python train.py --n_layer=10 --head_dim=96 --vocab_size=32768 --activation="swiglu" --qk_norm=false --doc_mask=false
MLP neurons of a small language model. Each row is named by its layer, matrix (down: output weights) and neuron, and shows model dimensions 0-191. Each number is 128 + 24 x the weight over its row's rms, rounded and kept within 0 to 255. Numbers have three digits each. A neuron's up and down rows have the sign that makes its largest values positive.
A block is one neuron, or neurons of one layer that tend to fire together. After each block is what it responds to, as a language model described it from the Wikipedia text at the highest values.

L6.down891:085103130128154131117145125131165122118134141135130078169120127130064123157092124119144144079128104118085098127118171135122081151175152143128118142118125124074145118127110181104106123143135146166142119116138136111116137095131142116129172098104114087149125106083105132137131161092155156120122168128134158168126098111099103129131129099136126121057162130144133146112141129151135150142161108104118095117142138109127146120130156128133112095149126117118118126110127095105115145137126149123145162123165147152105173089090080162118117103157114146138141117124114116127143101073137136145
L6.down1249:115147112118121158090112108124131135111111126138116119127142112117100116126107138113148116148123124140130159151108132155151136133150157117171166099119118115149152129170095128124117137120112144094131061116131101117146140138148149135151143161142102124108126138146081146163104084106126137140093139144098128143137133127092129125126140148127130099118113085157158138141126149106124105132081163141157107117172119120096090111085150097141151122154135135086132184123145101130110127110128140138113150156173107146153112124142148166134121132151086132112065131135116164131092093137104109088
L6.down1407:145150171146168163120158073157097147130111086099112103131162124120128138126143108112143132148159155101128138177144129152146121142096170119147122125149167098138183095167133160112107109068096118161089130156141133135173097150155140138134073141106133122113110110116171139148155048121093123137177152134135158100127094159162160121175141128111147102099151158151118116128110134142103123169189102147147116085143126096096173143157170115124088116143100098109179124090181124138132142136147118114110073123135123133111121103127146140094122100132195172126155117167112149111109149073155115137
L6.down1471:131094133150130144151144154088144137103122160106114143145147108135107106124114129132134155117148071088075123125148143104171088095129130122158136091124113097126144105130104112110092123154102089160121107150171111105151156076113169133131140105137148167097137115090140101143071126138122129147134115102092118125086118095145136098136089162157164143116121108126152110151158119104083161128118165065120113138140114147120112121130148127153154135157157120135131154153155128133117102135161141094123138108133133195134108116128153137120157148132142117114140100125149110122094122122107119137
Table cell separators

L7.down542:146120142124140085182108119147092112113112143127112152072130136141137100142111164092125139121158158128144125141122125131088123094143120151079139114106123150121121090101102126112106139089127147100139112132127142064150175177162135120133105102089089138122143127114094112160117161126162068122112157148143157121132121140116142118085126123096113125161109130100095166142148130139137118166108135137158191139186114120132087140077142138139145076129143132156130075091130136110129154119176090132123124196087093171143125145187120131147107102167081117155092126118151137161165107158133110124
L7.down1427:145129134096224109105090117106125148124116139189104128103162166090124138102138142131123200125114141126129145110098115134110123164147144103130080119139128119144164139154139136124126137095104124146145075112120117123084125083116184142134217130101153119084111128112102134177139133123130099128119133130132173095134136132118097154141130112102137148097094123124121190110125146116130120141106143122139122075132138086143117097101134176167152104160115166105095131123135158168140139073127128114129162155129126138111135082171102123124098115100116108097139118141132117170156123133133107129
L7.down1901:164099142114120128122109123069146150171141100103158147103128127072151099127165101112099142107144140104103133141110134117106088123132137142116115093086138143153090131124139110158131144125131155126142142145096134132130114119102123111135134137142123128148127106139120158145141166108099107128172111135148127156111107115098128159121139167135124133109137096111157157115113116097101115094157075137120116122148096103120141160113122146115125175091149140110144121122097152169132155121149152167123151163107158108154124148133127103145168135135110106139154165158106127118140150103103098090
L7.down1999:107127125107131147158112125123154141138131121126107163113113150122114090080117124126099094132084141114110149162149127105083167115150147097106129116129170160154103131127162119120126147134139132167080106150134146150070099150152118120129135098084132161082126114153146096093071119140144158138107150174095126129145074093129128149107077085187132157147102165127167163126197149122133131118139118110120132128088115157122136088098109142089129125139167117129106175144109131079132137147101171127124131117080115149118115143131161109159146126148111104119127088111114152139141140147115136085
Numeric-field starts

L6.down225:156156128097131097132140149145112144108070148111136155138133115129127138151113155128110120090119126134148182137088151087155098127105089128136125138111111192116103140116164081133115133126147118162135121107118150140131133127154103147095116144134149141140160194141119145119160120162107122153124111139086130096162139106119130111107114150086125130128141120157172181117067051125108127139137112154132164117099110116107100152125128084091094095116133107145100141118146179112186196126114169134147095168122134116128119083125096143136093150124154135130083116125079120119105129124143131149
L6.down752:151161141105167132103116143149160158121117126106139112086160124122114133087170155129144134112151121125137140113116123113139091142110139113184134189145121163153119128186174110104127160074177142136076118170133107097097134140151118126119115091153120135122116098097148142145104135083118105143131098165137103132149154144147127097112132128145117126113159118133114103144135120150129127114133146144142093128161120138138095113150065120179090105086127103147113127102117112175136113082134154107090135095135155168127118127182128121121160097155110180132107145131107127066111110134100135088
L6.down1059:186154181134130143126093115160132093129103123113143110073178123125144146152142140119139122131115134098144115129087132132157128104118082080134156143067119136123141122172113093121136140147142123138136130118134130115103132144137109149142114103115129125142120101103095113129117156151119142149133130160112104145142088115106142156144090127140128150128113152145134157152133200164138137137132126129123104108113082130140135180095136148114096128109129113161178102112138115137068179124131119107120117107152099154111137126134118150137103118137131102130178156125132128107117164152140168144
L6.down1374:133173131138090122134152131133153148069114125107182161151121137134133128146107137118123139133128124125135129118130146157134112164138150090118122138140119111165120107113153137169086106088146155144087136153113130135129158129132149116125133110151165105090134193123094095138141133076153138111118131145143107150139092101116098171095131113162140122073115126119123128107162143165138115118146127098130160110177130137141164126120111157166150150125137152167142101135109108099128193113116132141139124161119106186110131132158154108134145155167126092140137127095107122106154126126119104136
Personnel credit separators

L6.down162:131115077085129175106139092128125150129119149176109108111138152137124148133148158134110120155128110176130124119132122151118151084118123122137147140145125124153077124154098112135123162110138122096119121126115153130123109072130126139126057116099118134128120155095183153123175141118096132108130118136121136106129140139123146152125136096137173143125181154177142124132107168112185080147118161109119099094126123118164119124180113097115176106128109091149101119150146132115144129129149113122116118170097126104113107145110119092124120126135133173135124178174126115150107137123154139131
L6.down871:116132101106096165133127121124109118144197123092168127131153136092190116135124171097104125147119128148148155176132124143137144103169125156180180101151075117144097118069126136171131102136143138121150153120127132186134124060135124122137133090120122159131111121114094108158114147096142138134139165129165178127165113102110129152167109106162118108155130128139150145174124147142140118140125142136120117110166121113175147145088130103115175116164139146088134097146116159148191156114132138111109129116123147135139093156124095120079145115112149128161115145134110113131148101086119139123
L6.down1230:122156125137132136108113108113163133156114127186145110168155108144083140106109158151149148138085117090162161086121106106128145130109131160148107160143114074124144165125129098106110116107115110121144133120151146134145124143174075141115139116162149086137174127158126109100134115139138100101160132144151149119119148185113117115147102083131092118149132139124130154097137144102119109116150134156153117112148192093112185111129097162125116112110115161111135084114130159122101127125119109165110076143110162137101135104109145129127090121092129153143126071134156132132072121090099105084
L6.down1450:158143135098098081057091139108123154107053144128163156158139110161117144160101112123105124162127139124125130107144098127115127119124097133133148093102131091158184179146129108136144091142144113146106135113149115153099113121143131125122116136116140126133184167122144111134147121128086117103150082135103118151125096096127129146147100131133131093124125160140142142128104088106116150119115110133162160113139146110133139117117103189161124131166145168156116157154125132171092112152100111165140145116094128106146135163061154135123111126172141110153115122130132144144109094132119077096
Footballer career narration

L5.down1631:125103127142144118128132144097105131159142153135108118165138100130139146124086137090120120089139131124105167126114136139145130147164123139132109127096153128151162112124175139148117176151158113163089086100132169160159139114083139120104089127079110123127114128141127137111111091077134103145122102089140111129136186125143140146109105133127170098148143146113113115098153134104141121173165150159109131091115106128151154127099098157164113122096108157165104112104096136127130139131104125136137170121145144110139116108112120126141100146136130150134103139134136158143138136133118115100
Word-initial letter R

L7.down193:126110131127104120116140133111110185105094146167150145166129112123107093125195118193108125102125126108123123173137078123120111143083122158166113165114145119097131145148140148135149117117139125121133136084114141112102103129152125163104089135114064140124124126146130109127113095126130148144136091116152136122139086122121081130152143155137133178123107110115115111123164121111117117168145133149152145107088144133125121161118132165155188128154093078097093132109108164083143141115122136112101104149147133130150151177138125102129161160054126115088128139125143139137148105105116080114
L7.down329:131103122124134104092165143112138099149125119165082133144112137106137187138179134171092126106111127147157101104128157147161139148105124151136140183155171163135124140095164099144144105109122147149140096126111122129105158088157123170141134125097120119120146100110169075114130124178103124156107138140165102128123080094158134099133118081119100086104093100115087115142134151179101103102144116160124130137112141121173095101129124101144118071090092121130139137119113110119085142119171124130115117091147155148119150119079121069141130137141150133131172157134134129097117135155133131120
L7.down345:101132196117063134132159121146143129106120153084094131119080122133132150157107119110120130097131117148108113132114093139131130164108124119173134137127150165151131111151175112137129127138129080113100152158126144122110070138157138114122109169141141143149157120125128116150122116108171144115085136152122122124104142135106126124146098130157146130154127174128113164156088104116140133179099134169124149123131131135120159151133140130118139152123127134141118151125100129174133151085151113154121161115132150163121162160184162137091113148130156153104155138108119163164156124120144143129
L7.down681:109140116143148107139224106077141106072105106129111116136121119103117147092139152139104110135123127125101141173150159136087096142092166107145179084142149144130118146122120167118091130123098086135147148139104155101150088133168130083128127184149135119116111106121110159118147121112115148151138152112131136130165114105118114119096158104129098134144127146131113125134142151128082127125153118161144106143144101121092103109156115143181096137135096139077141105126145135104099116124153150116146133098150144131136134139145129110121123111131143120141132149106117152174120122144126159111
List-field separators

L6.down133:110154100139114124112120129153128116136126141133140155138150102136113156093128082195157097127131127126116113117137160094113123137135113097162112155094109134114137151143133117136125131131124120102106109142102138146114170112117098136134171177121133122153140138145121122121133134171103129136108125126142103145128134183138212150122115123120128138118151172125123107177139152097150150153133091111119130116077120109110106099120109114180147129133128102078111078127110078117178089145121131132125119108132127108160136115118179155140137130115163091142106160100108124126183129114095112097
L6.down272:109126148161102110100099157106137137148167142157160134151111122143114149187157111098137092138147099123124124170108168086148160184104096135162134134158098152132160101145099142151127093094107107143125145115087137133188124123137151148138095128138091107161100094123140154090159166166154132101116116088126128126166074152107115104127045127132134095105145107103115116149139132128116148111111087147155143119085122134135127133144118111134172133166122093157165083136190118143135111158162136116127091160121173136132131146159126128110126154149088101173085155155091130109144146116112143123
L6.down1013:067149109148121120146136115079149106124123132122116135156109173148131110139121153118135140160133115118145090111100127132107175143117121131108118159080135140130097147141152149178135097129118133089138078120094152111122122101107112154120149115147154162115127083124128139104103123123143127140142148119162151117154117139149131152119130137144147129099144132108154083136125120142153073128084128102100127120141116098135153149126101144118151108106101076136083119132137154121154141141139128131120147106112105179139133114112103135173118059068196133131116151133089172150144132154096116090
L6.down1225:135143088144133095110108136132132151140053106098098131122124143105127098157119089149147140151139115122174101087137088131098124092156146108138084125138129120151088148155134092128123126123091155104086109165168166108128130140125148136097144180105124151124133153148113179112155121123091159128151150110149171142122110113099152137099144152193084152129110163151129140122185128162163147093147192092131121158128149091171146138126117173118125114109132139128097135159146103144131107140136154128150138147129118156117127142117087152136098105123158143100135166124133117122125137190158079144
Main verb start after subject

L5.down1453:109099110177110091125142117138133097122139113093116131130115118131131097107128157153145113118126104135155065154155153145171100128114131136096128152145096111145158131104120161114146134117136123124142116142148137123174105142115136116129131117091154111122148127165094150161144111111121147163103088104148149118110118083131120150140143122075128092149115129111108131109099149089142127120139113139110146158177105129099132174090113144121119101161107122066100120130117118118125164122117145138118128132161168172125128123142089100164141113124135188133129126108126088155103097145133101154
Table cell separators

L7.down50:130146141126111081144122101116135113142119125110113120052114103129116109117147130126123127127151153135133132124140104118096116147092110141134118140134152140111111125128115161111132144164121143118152129131120131131133148145116110112109152150130125072118100127091131129099146112108120106137143116113163106104136118145161118125138129142134134095114095113133103154099114094117121153122132136107151095171093139154126153145115144130162101113118127118102139127104107138132115138101125119090180128137138096128154125129121103133155112135110126137122084152106117138171109112127083096125
L7.down70:159160142116178147138097147128159177148131138078145134139119139100143134118130113156161110125144197134126134112160145152120129121117126146124154165104142127130148079146135117150124164194156166156167097135111122158122108107133105130129132126141116104162093090156103127131144149158128121153134120121129132136122137127119105115203137141154099119145106129092105149115114155136135126126149106155173132132143121151094086121108129113144119153130181100113124110123098108116096126138141123114112088140132132164111089131098124136134108153130114139112099109115116129169137104102113150130
L7.down353:124151127181142106170169090144139102136153150108155097145126136127107146095133133114084123144149106130122177138143144161113141128138113110114137112153148130173088132105111151115151141132156119147113152107183100102096155108125130126149095092068127124108114094076106114140165121170140106143170135122179137140135132108132161102144165110147131117139106117135123130113105157138121133169137123066109119154149090142122143143132148142149146089071127132132125133125105139118119128116183126063130115135163108109131145144103108118139164130112114071161154071154090144128121131136136126130
L7.down390:155129134160117096110135113111124108140156149103118138151145106124135171141101119129093143161131136135120132133112089120115106182140092095139118138104119124154140130132067141100151135117143175145151088124150102118076101142108162126121137131099169142161126114129150113125070132103136179142110130164162110154087114110090115121129170163149114125144137116107151107146121137133128172100117117149155161126124135134136111116136130112122135135132134126116091167109107125120120146151155128123161168092102193151197120122125102162084113121107149122114145107129112136170123169132117142117
Transitive verb onsets

L6.down367:157210144097116124123137098100150127063108123177145159146122114119069111142161133125101102112160118168094133159165168154161129112125122151126109145127128127121103114143124127113134117141147125102120119131158128120136105095092113117144153118128112147098127104165103131110097166120115122130118127135137131117145116094159115126156112097108134120127134142142164098102126133155093171101130171202130162153115076082136109145135170094145109112134142143144102114120113116169150125118149166142147147134125115135090131110138094132110107119164106094120159119166136088139144128072114098123
L6.down925:176143151145114144103112134119153115122150112147113128156145121183119140131107139143113129088133108112182132184176145147185161138132073137120107146141075118098149083129136136122138134115160136141155135148075109162139135160108112111094101115128115141159093145155124135113132137098111105133134101156125137170128111121185139158131145109128126161153109093131139135154120136146117089137151125124132101094121136159074126129130154102134118131157115140147146143143116098159105152129103131138145129130114146142098131108110156105081139111134127153082178120169120168124141153120128149131
L6.down1593:129100137137143086121079121166116140137136117145142108132097108130104114160129139098134138110113130115113128097139103149132146140133124139117143156128139133141154119082095131152118156152124097125136125051118133133121145170162081137120116146127110119115135104128116142140112147144148130156112170187118171107108130122116110142112143079097120140134148146139135108094117095185150109095171075132133167160122142125148138103091122112100080112126173080176148153130157133126124132137090137134156177115117127153187135141153132145123117137087098110195107145146104097098120086150145128139
L6.down1923:113155125166126160112093130149114163116138109133142081083137163131130126147114127104116123141158156075124169164101130147142128084158114172142120118124100122125136088120105095130103089141136110171122124141130145153142159078120109109103105135120150157117108106143170083096144152164122112086149165166087116095122119091151079112088135121117146119124128173109142079109097135149127142137104152114126121153139127093121154121107128125120100117117130179136102125116139122122178119144107170154149126094124106171098134137122099116127137143131127128121164156129120076113129103136129115083
Match score separators

L5.down276:102112093141079140135175133148099116126163124177105112124100170104128168168124159180163153144112112145107111142127100134140111135113096114104133178145100108144120150132133189130149151085091142142120097140114152132118132125141109136142117154123132161168112132098131116156106129101141113173137144084131137131133131174139116126157125160114127072098169125090144114107137133135143101131109094110137109187111094137141109129125078101147110132137134090095131095155124109095084165156134136103128100078142115177135129121085189131128143115154138127105115124115134146183086137170097111123
Transitive main verbs

L5.down147:133155119125133143134100172151128162172096069130155097153116154109115134127110113116097145133062078103126136127144115119094157130140149130119161125142146109166091130155132129189154161146116122140109153128136139106146127143146129142081129105128104125165115155087135118138088132171134190173142159101139134097124125098104139160109128181115153117126137158151102061143151118091107135150161092130159132095098129118177133115119132133129152101146129130110128120110124154142080163100127154129091146148123110075158137119167107123150145111136141117130090122119138115125136107131140119163
Music terms and table fields

L6.down18:114114149146135118144133114123126122164125129171153125134133086123156149136071130114116150164102163116142127130093152130135090166131123111151085150142156110123109172100091152091138162136147103156129092133167161120133141095151130144159112122122093106129091161150087102139132098108100066144127097167125171131126145141111127146117112137114121115156138131128124134120079148160105102161132147176147171132116175088094149122136094156135122128139115155134119147166125119131166135105137073102166161138135139153111081112108102156119095129158130178106146091149093120132099090154139141153
L6.down705:099137081164135113148104167151136149138127117117088115107104107151125143148137122155146131130104140165123191124133076110123159135120088123143105105115122135160124172131105097139119124098138135096151111113137122148128094124126148142145152137111169156166193119098097163123122103160073098134129100119163157171145161124124128129090097129109089154090126157152169170125113140192131112118101135120117111098123144141116182146144116084157099136119114159122123104119142100093130103162161125124094080127112133088103131152126096123146111183127114152127141140087103093092133149109116096106
L6.down885:148137133121135120137138143131160097165126135118153131140158126115137111191131124091125134130133176158156126131140143084132117140113170161179124142085098123147122117128127178109114121142172110116100141149097115139147163153133156113108166128122150131110094156099106116134152118104117124150168084115106153154114114126119120115140114152123162156154106126143128146144109126136137138122140152142108076113140130172133153163162142121117109148121153101122118140091083131140159104135169114097116136137134136096119138163108145157114117162115152087133138073100139103105139106153102123135
L6.down1684:094106089138107153102125103131125150121103131145143164140152093100146074094117162157137122131090121107098119144131111153158116081121101093166120165133131121148149133122115128124151104147148123132148136141151119098138152165140119183189134109120104135133126144114110099110105128172130142110102090140143151129125123100069136112121113122144151122085129137107175105099084087114127102109125110100092090123121140113113143138142142112116136073121139155134109155194138124110140177181148163150118130136125126192121141095136089192111105117073092074161165087128133126113134149132146140107
Start of proper names

L7.down298:157106107124144133128113130120134092130138116140132162134131068063109144123160121142135112153098122135158132149128129159095126145128095143133133111156132146134126139119106120161107114122137148110114125140121132125123092081156148084131110155144124120135138096140133125108159132104153134177103135129092143161132088110139085087105124137145114121136162108164104107124187085126139121130146150085120142147110124117080132139102105120129117128139139124092127103136131127142170096181160133065131158127130114108168127101140154114144100105151138110116147146153151125135127111144121166146
L7.down1595:160100157094101119143096158145128147128112096152162098110141133094101180145128127143111117095140115088137114127122132140135130141100130119144128136136138098192106110139108127141150112153133102148144183134105119153134128092105145152131154125097108143146162152085177122157130157120146083122151079153165106104089137118119149124117076112083171149095143082131149112104115119128068062157109139138127138110088124115118139144137142151129103144147102067109092163137112144119134093096122122107116130138109123121124117131124098177117119162128109113086104124145129104153162095146162105142
L7.down1827:118103149136172126101181122122144113184126109089136165111151139145122110179155123174126115129140064116142108062150146134145116133127144110145179130122147151164137165131152128131133137133110092127122110115129160143116142035132122146116128153128130110101135113125105099082094089118131144107080120135128142131131173144129148130077154158132166180146104114150111154115151129153116091141089129161112141136121150140167159125122122163168134092158109139136137116091124134120108151129088118140111133132108102122115120112114162137103122181160104149114147132145128090113080173110124134143
L7.down2007:149128122104137110060151135121105129154157109116139165159114170098107151114143129112167129125129133124173125107100132117145128151168122162099143172103104146138114144134098127167115067132082131139116099135119146166123137158125140156137082122129161133135155147089143107099121151156126128128117160117087171119064107137089110091099167091065101181127184171115126144151122099077137097131092113131108099111067155158107144121178095117145143130159135127140180151133109140090123129135122117123105121124152074097122096156082130111091136176102151151127129105081137138175123112141100113062
Capital R name starts